{
  "num_key_value_heads": 9,
  "norm": "layernorm",
  "positions": "rope",
  "bias": "none",
  "tie_word_embeddings": true,
  "init_std_qkv": 0.024,
  "learning_rate": 0.00172,
  "lr_mult_down": 0.7,
  "schedule": "wsd",
  "decay_shape": "linear"
}
MLP neurons of a small language model. Each row is named by its layer, matrix (up: input weights) and neuron, and shows model dimensions 80-207. Each number is 500 + 50 x the weight over its row's rms, rounded and kept within 0 to 999. Numbers have three digits each.
Before each neuron's rows, "fires after" lists the tokens most often just before its 100 highest values on Wikipedia text that the model never trained on.

fires after: " |", "|"
L5.up1379:433532529524524548565592522429476413490547493468443494448437571544476520444528547526472529444460452576544483493571443570502561533375396420537481533442427554594494486433520472513546420422468470459475517476539469510450479486498540485511447452608478560547498567500552489534497592478532502535526453444487440552416481476485465506490468568513450574453494529486452526579601413540401469467452

fires after: "=", " =", " Frank", " to"
L7.up165:533484496483504471466531556475500488490506539463505596505514482529459473457513531516445532449505481467483537569602535493567552447556463373507453470537560500471610479471504469428513458422491551492455533408410510417528587526511487498458520523520425514403593495584535483532465461446466500530466487407490427482583506537400513513452560531559429511459540493442424509507426460535514537579512

fires after: "\n\n"
L5.up164:511416510545538555459538408499423533473476410537447435468475395478463519496502538526537507518509503490449513496440602528521410448382505465516539487439505513507492469433566475487526416465471452581447534534464426467512481485535522457533405467409506546394484407547565503444475451509614518484477521436454488512493415458418480453415595456484536500506513580502545500456461525592492484541584

fires after: " (", " the", " in"
L7.up704:466516519551474615473490496418515516493507487477498504486583479484494511568526593390504464578469580451452481465482545515440446521534469490487577430473453417550443509499447513497510405548503541407536428488566536606543547569527531524542578540586456461554424522537427485485620458468480425449466554496531492596485416491520557507527416514485404548606400499473451562537424466497483400499493

fires after: "\n\n", " in", " took"
L5.up1546:402503452573458406517543486524471477394499524522544521442480534460413514593457574488510560503638514439557448521521642501399511554491538480368507511464513575506607550454580509452545488520464451453496422500459484507448468472439485546462441521466472434524433458499563433572539499430601595537426549455503448564432503465523509454514543469516482476482498534496607598404491420549509519468477

fires after: " |", "  ", "|"
L5.up1886:532450490520564600484482499459516520433417487549508506430550470536536506489568515446543554575515438556595527524439472432533586492507418487406526436498476512424587451422490532526520583505648389456465482486516532591529499525567480542498523583463505536522573516492508539500456479526512441556494508557592553457467493474500395451483475513513486623583566448593523614491503556446522578468519

fires after: "-"
L7.up1816:448468459512493419470483403494385496522487460592536502531515518544522616472374484627504481562520520531478499456458471512462384463507506553477517537500551468442483500481481477511478496466389446553434487579559514443536435471479506467477503491530585482477455590567484487584455351499441506481442406532471542536490394512463474482557453416517445467520490418422460550439420497492454509513469

fires after: " the", " of"
L7.up1793:520392565463472516508469474524488519539484563524526388407426495577506543483519408505496519499520399549470504441511455522543526510491452581505443467449479580522428479490488512560524471472444439564412469486524437451530507479441590464519467514523451491502547534588481419419442530466463419479516471418548521392490577518484492424511573581447514571548506443501469486471563471478435490415512

fires after: " on", " the", " On"
L7.up2073:399524544530505382494420530553534503469569543457580580606497559529478476462541528501502524477565453457439466540522567555515447457473500475557565479439508559532471527583489597503450478556525490498568483585467559498539490648394506480491556572503553491522457458448442531514493581488555481412512531586451531503511396612469414614470503554448516587507554481486486613486486490500519488527600

fires after: "-", "\n\n", "%", "  ", " a", " an"
L5.up892:452577532528472430425458461502527521485519540517453558455510568532550450477630442491590416465505473549540556550493548440488464473480415510503486503550493444456527516470547427566539516504460495531489497484470419509504462628482547593532536493473473445439513466515505418462546421466534506462534495499563465435464489517540488433516442482472539475444516484566481521497482543514541478602510

fires after: "\n\n"
L5.up1931:452541461588533462422500474446567547444515540520479480459499464564591616491516540516490552462558414509547521549436573385513478508514569554504484456444432499517529463470454423493457462507410502490492463483559499536483500636620516509462545494445533434404534482464508449473473486409472565541490555569485518553462473615522481495558512496606393454561541475546445433489447502497393541530548

fires after: "\n", " (", ".", "\n\n", " in", ","
L7.up1819:512398385437444526471449479493523521542538492502480511538521551444506492476473502552526493499399483416546422415542448504491558548485490473479465519464460533575490538502484407470483486530466467597485523526547503559460466508545586532508463478491400463459475577481530492442534483484534460451395405570511521410504439481503498456456535487432484573465464544541535421428503447463532360536435

fires after: "\n\n"
L5.up1687:576524382545531493486494518560411475488543430504440544495560506525432549398527545412659470467580423529481615423519540508444558516471504490466543525473551459460507517565604503424531525472490466432497500529477554529542528525493544473415551420406500435406412566547539453507605467503538560457513511556532351472482578440538581524475508499538452516543581483409490545439493492533456481425452

fires after: "\n\n"
L5.up1535:564472511502491561546571497465610454503483464496534486447623537470503560424509520512463512501492539393510582476460503349504484462525487448440522477510531466452482592445492448506489466503581564499476462477485445542417484530480420503522523522588582524535447567443509455446446410536618550503445405536576479476547607528520542478503531415433491487499553462517457492625512489458440433548504

fires after: "=", " =", "s"
L7.up193:485544480542499559524580550426437408474506464561550540490555538444389466393524575523502471479475508493531447467458508500452494502499486562461438521560453485470522501543518449463477461491620606486557498523561452418578536484531558463494581460535468579452609536446514479468544483468527462536512426443461503620592518492554450548485471638504535464518512497452545544434510495570570538547429

fires after: "\n\n", ")"
L5.up1513:519517526528495476445542599473454507579480576534569481521543456526487483454478546609535470511492473468572529513479578379601515475564383490527534508536408474436616599511561530568547425544500510416524533476494461498530491535453490429552491614462433542525496539551492534578479413453472495548458485486494481504544535521472550468506478526534612481486513517484493479603403399549518570426533

fires after: "\n\n"
L5.up73:468485473577508518591513549479438482550566592537552400514535447499464559495448435467490528477516509526447531602543499440530511481591512431507467446469585498631562508488539462500550510444478492475511572563524550572377513441498521564558484574511509470460591440504421509522429455550613488586559422513497480502496607564519601476464457506526492453502533521463523484519503562552484463467489

fires after: ",", "-", " and", "|", " the"
L7.up284:514458455504589585456507483514457431516492518445426480467628435424572527460466486471563436546574415474442444441439653530513497502514471493587487598510512586568424493562431464491365483540579497455576508533488503436505528536470538523476489523504546484428473504484447482534520444470569494505480489489479528408512621507490519604546443503409413471437568403443511458483412511526543548559557

fires after: " |", " 0", " 1", " 2"
L5.up2276:483572511488532498461502497565508604529417494491473478487517412473539545481604533511443542488447446515556524455492454574560509527542544402510480427496458590416485490582466509511559576551544426550460496639518464643595450502580514469521481504535544499456541457415513384462541468547414448484456460464612505527481564440482608517459561429570552430463473526529486550497554479528459400487542

fires after: " the", " a", "-"
L7.up249:513430538501525565418392477508419456572506451474501440586450463594538520374522482525532486506451510541475553476506490498515450403465556506495525466398555463531496480575487548528556518553500510553428479471530339543532493491510523523526473511480498502487554592566460482474493578525498533495456578519540523412582490499431557497459512440442496504496472523622524501543536565469508531463483

fires after: ",", ".", ")"
L7.up590:494491524504566458449525533592457487466429438439452524442540474597555509511587511498544462547498474471482417471580501505528520459361408557504520527452500412523565569537552524527503577530571608511480428520400554524415532422456503468482444492467366547477545501489503607520588517520587478491506520475533492481484500561604551524480511526469439525504520393457542517552394593423500500454539

fires after: " |", "|", "\n", " the"
L5.up1541:422569444357505453471569508555500462521556545561599490502614578541496504492532539531465463492563490511546475523465355481477391440483491473525588447394608530488446518508526557505582488459515538460482508543470618507544446484486600460535463468474498461570521417452547537480552472461522469464517518454501552537545479543475551514518508436520530553530486486453565547487527520594471442475469

fires after: "\n\n"
L5.up1451:454446437427451412428488456466432554549466460596515563433529388505469500499476577559464484433451439537464453409491489426538468487516499465501525488456556472495493469526443497456485484567563570476439507514432468526463546539576558439388478411470446464469536463490439483502486397379422504476530545487463521464533627537514477497476492444518443474441542466538466557468477479405404530505481

fires after: "|", " |", "$", ";"
L5.up375:499477506516548446509544582543522463533495513491547502498461472523419474554428519504432532457485527468453540506571533504618548586560554528503582482507444495592486495467481534569455524545461477475583533427524468470500490592399616447559479555551592422427531572486493541492541491525428506470516471396517457567531496476488434559469544549535467437488498567500450421436535435543562493551423

fires after: ","
L7.up1612:515466493510448453409486534533516397521507434442421408486423555503456459496433501525475494556414541486406598422471522500617442498488598506528583476473453419470458461505507453488538525493477530463528528542556508504573413514520507572495540556515538511536586485530532441564522363495525552455509474472547455576553512467571526577501477460520545463520483545425523505547585501514474559446567

fires after: "\n\n"
L5.up957:469490476511460501449467535410472517542530542536544386590484487544444522493497435489571475555540553507499469545406531451431550458535434446439521498524549491506534572470490459497521587533546521465475448496460449497501538441541460568476456513398525457424461518536462440487511507441490488538512428454485466499513566472499542547505600517478527466508418363541454536475514524464465500467422

fires after: "\n\n"
L5.up2074:517471506503497519502549421466452451491502580502521532546596459538475464491446533537509553446488508417555526440480543472456541555494537466607509538492474505548421578465549497515490493538456513501547481529506429523525496466461487554396482437386538454530488582545509461479549581471533535416467459517503443461517480440395483495504566372499535587473529519513545570607543556489440488447531

fires after: " |", ",", ":", " (", " of", "."
L7.up417:518520445486465506536395526487495464509550488506477514472508502535430552481437444508436467432425451406530540553539492531603485500551529394479541447375460406571510480526424497503530568506467569470475424545552446501510486525517522470480566489536463381594487451520464441457533485504507523537473548540423474551485537539419376550613557509487431452480629506450542461548567446479459463556492

fires after: "|", " |", " in", " the"
L5.up103:653439499521513488582525489423515387451526611480593582542551563540577416442499588543515544443512441540472487520543577529536526537405524486499503584513433523491566462563512481504528451477469415533450519551514507532448565403488536442588500557545512481451493513474561508435554491516488492537549487521490529463412458487577456528470535481456474424489469496549436470568537469464460482484511

fires after: ".", " |", "|", ";"
L5.up1088:512465474474477435450533487535481414480499525480447533458531532594592528412513564580463518537504561519583541428566633485501524518487432455572582430539427475486467532497495660508545450507560518387452473529444482518528535555514429559541560478500480529547451534532492539433472540520575446455482515516502537492457453525539499468436507580471548506557417520594488542473476488541447442556475

fires after: " the", " his", " in", " The", "The"
L5.up1108:510535452444567538560514398513510482527482599465481410525434381511565449479454444536562435475526415621488425542486537552484511512491491535515399444491455415504420499443495477478470467575460525471458430436471487516484544451513444570507561564524484488522551543544556509473440511552493542489502470492562527582444544497503502647469450546559542578547541427484504472461523575538558526525420

fires after: "\n\n"
L5.up90:535496500577457572497549447485425559582485496490437525442550425433540511452578489469523511447509462512481551546477598515526502507470504551532551401441536509492502447523514528543394497394470441516492502475563463513530508460438485556495465521486432380502582523502538487587465541464553535448520487534471471487539423481527450515472509513400578554471450479412499443532509462538475500460502

fires after: "\n\n", "\n", ".", " ("
L7.up1092:458474541520449590478557557544523506505472498538477504475532476455592568563500497514570532464547457470535487461483459377428399515534363457453446533561465471477463619435419611461534535485460556493504531446417538463537440517512569468599521606492546490546486515535473551598518523550514532489482497541397509468512321409521469476575346434504512493436469429583466556542557584427470487539501

fires after: "=", ".", ",", ":"
L5.up1150:479430446447370480525482455587462529504449515477558561564496451493520463439495570569479454453534525615392569430570503437480552502555595517485584439522559495582507505461419490534518500533578412500486511591492523420497490516600588531498467389470465510543436467415482525480556508479540441626540544575429438465515446460485554443587512494468468554552572455508537609550501484391550555430546

fires after: ".", " km"
L7.up277:524440515529536506504430506496384532429509481483438485451390421528466479475514431498465544479454415539525440540517536388488505506463547458416584513554501520465513470527491451528535555570487631463512433479527472558448416511515458569504513418667450456413524525500416434490480471630533577442618565454495578519459468494508469491445589494420540409548516481502456496411480568434605592501544

fires after: " |", "|", "%", "."
L5.up16:557532391529515538557511560501473522482479503481477590437476457499538498482531548530449547508508505472513476652538553623530531511530468433432545400437542512480531402485519538454544560432478426473418518480524533577461448528535475502576479531560425544505577524576513441455502594435495435590453493486448463567475442573498516498477574526533460478516534524556481523469507490365526402482479

fires after: "–", " the", " of", "La", " in"
L7.up1203:542493473461535470404388574506545476525449571476522487505477564404512586500541584472562445601546540541503469509499636611550520542416451476523463462500544560622411502569491437464506449542490455480573460546417443598406544416459510446406587562568505453453526590569508548450545483535570510548473535588580564451451461498541535601500488475477450522491526542479495511452507571387590510498519

fires after: "\n\n"
L5.up717:467534446513556488570485437510505515511523561500458429417457382466408578463406455499474544568501550483557511451528453501521461390450531558510533556586532517434616434517474473524474517574574429435382548497440459569499472401525454572556533479547523464498531563416510514500430487422479463453508520485519459452564570630525534475590417462548506520441534516531543500565375495516390544484500

fires after: " on", "-", "\n\n", "yl", "On", ":"
L7.up2184:557497521494441445494556494490509490580510485494479527532459543636473507434581541406564530544478433446439601573392489536453536530451492485421464494542480548521504470572484495483516499509526482557469497572447519531521578434610491489526499523438464510412466605569539516547462370451447517577400633543489532471474420473465422440463466617505503572479556536429488508548540528494421491578515

fires after: "\n\n"
L5.up1998:590495489449565512525576544436448514487457528541499470596462449498523542464511505435505531442492552443489538471370565498544584507507477522492504463532457506529402463561445499469479459634532480505448416447369531496485469542604422486479534471400481495394497554518379458435406523422583468460504443556489493494545527626407480468468512483477439553536474534532461436509495516492444490502614

fires after: " on", "On", " On", "'"
L5.up1145:508520514464492647458395501494480484517465538522567498571503433530532524425542494474462538448482440475416412505465424563559518431469499465555494514474523632461474449457518614481492488516511640519515553528419518559504375532512477482478601501483511558562424505448528462455553529496538477461467549522577458501448424548443442438565497464467427447631442437577453522521543463559513586461488

fires after: "|", "-"
L5.up2137:564458556500569540557500487554487486433523557468465429530587485540472534487421543445486528426451566548551518541489472466496502423520446535471492633460496539577444465408483459515504498440464409553493428541515402506485561490560560523514525424541562512566580440470450571393459375522476450406490501466538424427443416482549509567525418464453494469495485464422478416527431448537487601490519

fires after: " the", " (", " The"
L7.up1907:445515423470540512497438474501483430575582499426510610462536493440504456412551474431480545572556564499511584543525606523536520500620403600471452566613569544549468485537382507507453535524582544471487581507517464499503436582467476544505525421597505503412444545499418394482480473487511494468503528510514472546423435385484511532460498482430444431459493468504496566490446506518443518486477

fires after: "\n\n"
L5.up1992:481548519505523467468518484449434481493467468576500416496487439541553524474511460559550504446480450429471531530428554502461543530516552438471477534473416440569432388524534421513449456535518441459422501457450404506526423407524443546445512545471563441467449474542550477562536553462533488488466459513500450564508499485494519425456481523486529595473446488512454480486461407534465466447541

fires after: " first", "-", "\"", " on", " third", "'"
L5.up561:459627521450522488480546529508461519509547455518475535511452443521460563440591523606502503569502526469534501582451480493495453503489551470521488589530427508534445567530514542379500525437501455507466492544569496522493491537478423507590473458554481494438561498484460517467521516504528502537522476498530445502509525481495491553468532566436489467525436508450500449481588568464514406482480

fires after: "\n\n", "\n"
L5.up81:485434526562555499573454416491554454501478425542488468511468457516475568550511469554574579496521543507517450461525498445569482436527553401464529521477573560567461519568512586529480520450419578495607456579445445435500473497498596496366454522464483456518467493557446519491437488416474428575445505483494446546509596571561408482516430471486583400462527465605453395401448500442369558469463

fires after: " |", ";", " in"
L7.up1230:516506505419428414437512570577411407454486454454485560485472446490542471609480513420486560504474468428414457486435557471578506471570556428472577554419474479572495443417449407515527549520492495485544523525474446567458416527452518510531500513521516465518512593481547464449506531510539541568534497511573550595480579490600472575427434476504472534557600473510518463473520567573549444567474

fires after: "|", "\n", " Party", " 5", " 3", " |"
L7.up1237:475546461477519469565462433560509461563564484603594589476516505474550510445523507505548569494468450522499407629596466469524516455416536560473514510488469535492534487541498573510505492470428516454533508495505604547432574420503423388471407531504469445504526523553508503553558427463469412532491538352594544531518498600455487470563477587506490444438535469478433557506617526513463473495443

fires after: "\n\n"
L5.up1488:476429555556481458601475488449514449490511489466492465552531482565418492445498475538533425476498494386565477477558451402532610482543589629519521475448511494541443424528517446457564472499485492525473417486530508582510489541539454490490494459458456506451512518523428508500459560404491421539521477556550477524519483429528491490505501457477416469470513413533540513410485523472456501490447

fires after: " |", ",", ";", " was"
L5.up151:449394503538471518495491531590531472613435578501496399547434483517467493490463519501498529509528516502485480518519517538500550551474595436508462532484528396415460456533474477408439539496454500566448599514567484496541498502543525522570522530489444462464449462518450438459554465529482579408531617549558525481346537488436607415500517442496463488435459504541526545449539510475475473497531

fires after: ".", " of", "-", "y"
L5.up2138:459539565472562488473447482471519473617496503465519544432467468607464440500393426623557460441480428542484525476381482448421446522510469419480532501461430526587484513380514418528531555499472470537485469458471564546495499535441477540542524503489492540540501520493495413505585419439502508458455503456453460476425579537611553449546561514516525533460567494516451492464437470375500523514351

fires after: "\n\n"
L5.up1720:446440448558574543430580556540530579392547585486549406406498526443527495500451385581453409389462528460529462472488516398540435487506533588541452514477497465498544410496502507505509502500380381521580499438457504601550532520516404504492513498461434542497506513508387508474454440425439472496524556480522538447466578519516566471575483454559493505436489569516453497559488510382436504510543

fires after: "|", "-", "  ", ")", "="
L7.up1829:509491490463518483515481546487440466431433476512482460531535623454583528374570499470500475526502518585468431559434527434554450511494536554507468392488513585523525488432551468553535494496515569477487463596479492551501522606537485454563532467544488466515378439539368556550543584421522470449523460476523431428502560503546532518537529539502404551461613561538489496460542460579531429559371

fires after: ")", ".", " Squadron", " in"
L7.up1727:445519480519518434556494454493596525523467431495415484554485525448452470496521420406524568453458487479551463500505506510470458580546514458465545455437366538490505498500540513601552412546556560529524462540462489537482543649554555486463444415595486450493548569509556517455553528384512479441485435459484406515398502462560490545543497553462471572523455511513503489461421549380460443517487

fires after: "|", "\n", "\n\n", " as", "."
L7.up628:499466513505522539538581488461502629485462602497577475498542499543502488530498413540520483423445517531525475458516546548468501549502498595534479501538471569562498509529493535455461467548507481469535493427434521568562474494507541408527490530486419482669503482444515498550548471549477444446501492589577526513443521494513546511627462473518464519545511422436576592535388560407583480542479

fires after: " as", " |", ":", ".", ";", " that"
L5.up216:563486467526476488535437588476495469480511625561506577572496538591547509515536424506445460485513533377555452448483494421462540490542569450468534536626532371532477490516584544530499482513532415492453509523557453526444481502410547485568468529595445490491500482537513554458437439496522559512444460514584499544495486543386569446472476466532491439596501454463544542539581565422423481509447

fires after: " the", " The", "The", "s"
L5.up1614:528376516586475439527586452533532462527519475479605529504551468475543470435405553465595506447465512478492489467514566578560456516468492481430508510583609519531436516483493498528600487510388501546460520477448387430491555469540564486543546435532485531414440526566412456507501466527498501548566596593560482521534520403496521605491467517536440522495486444566500505503543549499475585479463

fires after: ",", "=", ";", " States", " MD", " ("
L5.up1755:542509559442517446458471511499485501557552459495490584528437482549500374430555485510475483475455521520486514481450472523440430515485537335539621623553569475524595563416528530513454538525510492492489556512466422486485437583509472488565502528489456410511431453540413394495473399441449494447452505496528485465477498488529524580485486556528504435537538476454497544538508498505531507559486

fires after: "\n\n", ")"
L5.up297:496518468534502512432574406453492471493564542576498441500480398531533332489469481470501431557493566539515514494507494473540633477542537429563538553537521567436514462456442531417511474492490486442565498547453463571451432546497482517514502402432529447484503577442478536505554649480531511426511405397567523538483494498453589508493485470442558470524540567466450471460492589522448608561497

fires after: " the", " a", " al", " an", " his"
L5.up2005:480458615518457456486480439494498531591394477535470448364579516496539473456524581457556523494407442629519523441414581514462485530511506520504520423501526430464363453456548494481555512437412516481582514516525558452493461440533405421580487551516487540487461471515535559513551510483387544450456480475537577555488523456522448537463450461467467459452420423547563501420485485429428505569495

fires after: "\n\n"
L5.up1243:527491469396469509591475485475492412365557471511488466532509522585513572483558448518527572474464471473583498555526520427503498512466496469560584514448546536508510525383460429454528440534457505375503544502540451540489577472541472412480467501398588568505392505498406467430458605469504511588546439495523504540522534636472598489532495429534428485493534547531590527570414557462470456531503

fires after: " the", " of", "'", " for", " to"
L7.up410:500385541525637556526495455523536449438538491498552487524483585513473493485424589469474552511496414503539495419482486510475426488506533510531509533563573486553527467543486476421553539504537410520450546486531540565438504520542510540436484490435464510568620549503482539530484487525516446478494585511516488450515452606534515537522419609413581538590366544512515509512550500459384461491501

fires after: "|", "\n\n", "-"
L5.up214:464543507474501528623514516529556479536496536523459487504563428523552531437389526521458466472512487492489480495428485477542517500564430578430634549514451552446614527564525555538505464434569471437378478565455395470481548410495468584477449538558489513407539579496483508471540478409554636465482518476520480446410448513509457612520386518475576552464517542525587464491538453440440492528494

fires after: "\n\n"
L5.up402:522526577540507461468501512538508483539562489563597506485546387566464498427550490457495533576458514494528551462489537497430521504469483505450511509495512458455469451477498502425571480558490498546483581497602522537510473541465477475560411496524541468550509510476452468515447535441528491518498408457531480470526494555459625591502382603541533469556459456452488470411545482453499517517558

fires after: ".", ",", " where", "cha"
L5.up1577:488422401474522491592486378505457478621477488619477554561441448444484417548485521572517466457492546424461514480534499453573483416535485473443552517480482521542595546390495502537553462477466544481621429555523478538508526572550458557491434410513527411514476579557479623515455607430492531517589520451522449566499505538374596453393510457537495533580434490441598494583494599513431415507474

fires after: "=", " =", " surviv"
L5.up1400:569538419501541394413515516465488501441586460481442632453495477514467469497546520485620533611551490482446459582513416474487506514536532507536403496381452526524518463470531514439637438479525503521483490579433529524419494491546559531480434518508531477438488507536476456486563535531461432499547399467527474643497540445558560560561493413449466446504550590500391576429556488575496482454395

fires after: "-", "|"
L5.up1983:531447420417562547538471575501513432516600486465475517617524526561524513382500572458358495493500417493453464463537602474556499453526461461534493532520538553470480541405510587494495476516579585494484493523468433569527514509470489442491567397554505478462433574516579394472562515486559495553554553526559509435597536515536570549550568479611459456438531476544493414491473446441440545576551

fires after: " |", " on", "|", " from", "On", " the"
L7.up2058:505517524462468514491531537543452522520631464577577514559503478493509476510438430476453483494505441561493541548461557413554495544494488526408461462496575538506496551584479611573515530403545551458494548587548397513505526452477515539487491441395533544506524520512446536492543526517530538499441532542446474521459438444471495561505473478580506498539298450487503462440463531498440484461552

fires after: "\n\n", ".", " \"", " ("
L5.up1685:454555552471446433518508420407479474495533486532525461517413442514436555453475446483490456509503531486531479479415498419524460449530437524401552561526472499490478492465554314543552477600532400385465517499463613522511504544493527490544502492383509516584496497599468583511529538417588458469572371494373518583488549548475496474516487500437522532592512564431498495424479550534502503494569

fires after: "\n\n"
L5.up1475:439544489514475479547504551399368457464482416620536389510442541497494548452482483535638478457520411497478454589413586546599523443527564461562508461539492498498533486491489505459472515503538489510538470582599517552451478549435498480487419513464561408501501442543475420543451551429519523533459494561433411511429589599443528480491565449439521490504516428575522486572472557428484492535429

fires after: "\n\n"
L5.up1627:589575478461421529492492547414553576445480469410470580392504489506470561465516512587505511485507569466461516514448557447486408569499535473469516436523532533529477495429445418519544520512561540511455478511527501559493464521402648563468538464512505504455501399471505487558489521538551401540552494515495505594518438521457474532524443540534521526521541488420563463536432506432454437619477

fires after: " |", " 2", " 3", "-", " 1", "."
L5.up2125:531511461505542477559471523513568532456482539491464372440589631466519516505593451578476481544489410543473516542499432445530527575550529491596440419563500493508467542448466428491541536494501431490457486431525508491480572545531436487506558532606466600456394527512416499489590429472519539529535530613497460449484484498504484434535513515475547520521476557461440544495482483431559554429442

fires after: ".", " L", "="
L5.up1570:532417542506467477425533491514456520475456478460466505491441436436455551499448476473558499433520486538611454455521488438444468516481525529498571551508452580503608610515484508493579532532435590528536554521588434553462547499513473557485582420416465544463467477607468465507489547557406498584506541557467578453530498592574530456519571532516518517520390449462489590490526509546513467407501

fires after: " \"", "-", "\n\n", "\n", " (", "="
L7.up1136:479535488510544443533540568521521583509536418586648488514362419616492455525484505588484420514458477524548507431447561425502451464503542506487500558523463442535486553424493513544595493498483469507516546491490511501454497465592526591598392458492453458561519521525512460603460490486504507469413498451431492449435495400540562436546555555591485501464435421516547478511518470479530496538498

fires after: " (", "=", "-", "–"
L7.up733:524448468509466526438501485484460494474590437520481543479480514444507518512491571547606564495507468491510494500487487489444421565502482543575531452511565502446457582540474485453430484513452558459508505552524472491477518510414528372599506558480505512459408423494548490417495374533569453509515549493485402548519456419508543510579422486452462512546542460478471543496532535567512549452557

fires after: "|", " |"
L5.up213:557468597488497557387519578486435484515613581547517510456421482477525560447548505473455572405595523471483590506507586512471591649493422464530564452463500524504476531478509544508537445524466572534364454472505455513493475489476513505519598439538455542532502498603469580535541433494618470570455587374520420453463411516493485544550535509532479568519458482474514451511533422554491500524556

fires after: " the", " an", " a", " of", "ional", " their"
L5.up1545:491529479502506445559398508541498475558479460529521477460542506513560535515429491491484465538519473561563537546476497539468562591488443474590459396568526548476530472539579608593510501438410537568576483462511466548478485434512546511551433515463510526481508496550399470484523463441500550413594359499674496498461518534441474482590486496551570533483458570524470558540545506463412517588578

fires after: " |", "|", ";", "umb", ":"
L5.up1580:518424475541435541489455514565398447547453488486456511556407432473571647506481491455484495431398478451522539463484469509605481490503480550438557591482493449567490512538473430509493527539511471446453493456483426522539467542438472474538581464482487503552522518457468453429472478435542513474491493491589549475430517517453393477459556488506434466532474548542503528430522495443577452515496

fires after: ",", " (", "–", " a", " the", "\n\n"
L5.up32:472537481527498489503512506481525611454546478525618478467499551589433482509512474506457487422472410420489451479553547570460468510517480562487495435496578456558411452514555515489549489524559520474453524462446460556450570457468559435494524413518494403439439508489540465567525471566577403472490556469537497494443470569510558475504441495526416529565477439460451451503501486529478462488426

fires after: "|", "-", " of", " first"
L7.up57:447430506472464548496422430499434497437498509438571485453445420484526544397473533455489410529514534481505465395472474457450472452506487398556540567409467478584476418544474543464497411501480459458435476536552472608471443548613547523486519505484433499420502584506482529429488636525466558490623492467546439461544493483565523548513560539504450542587535498504489490480475490473534455549539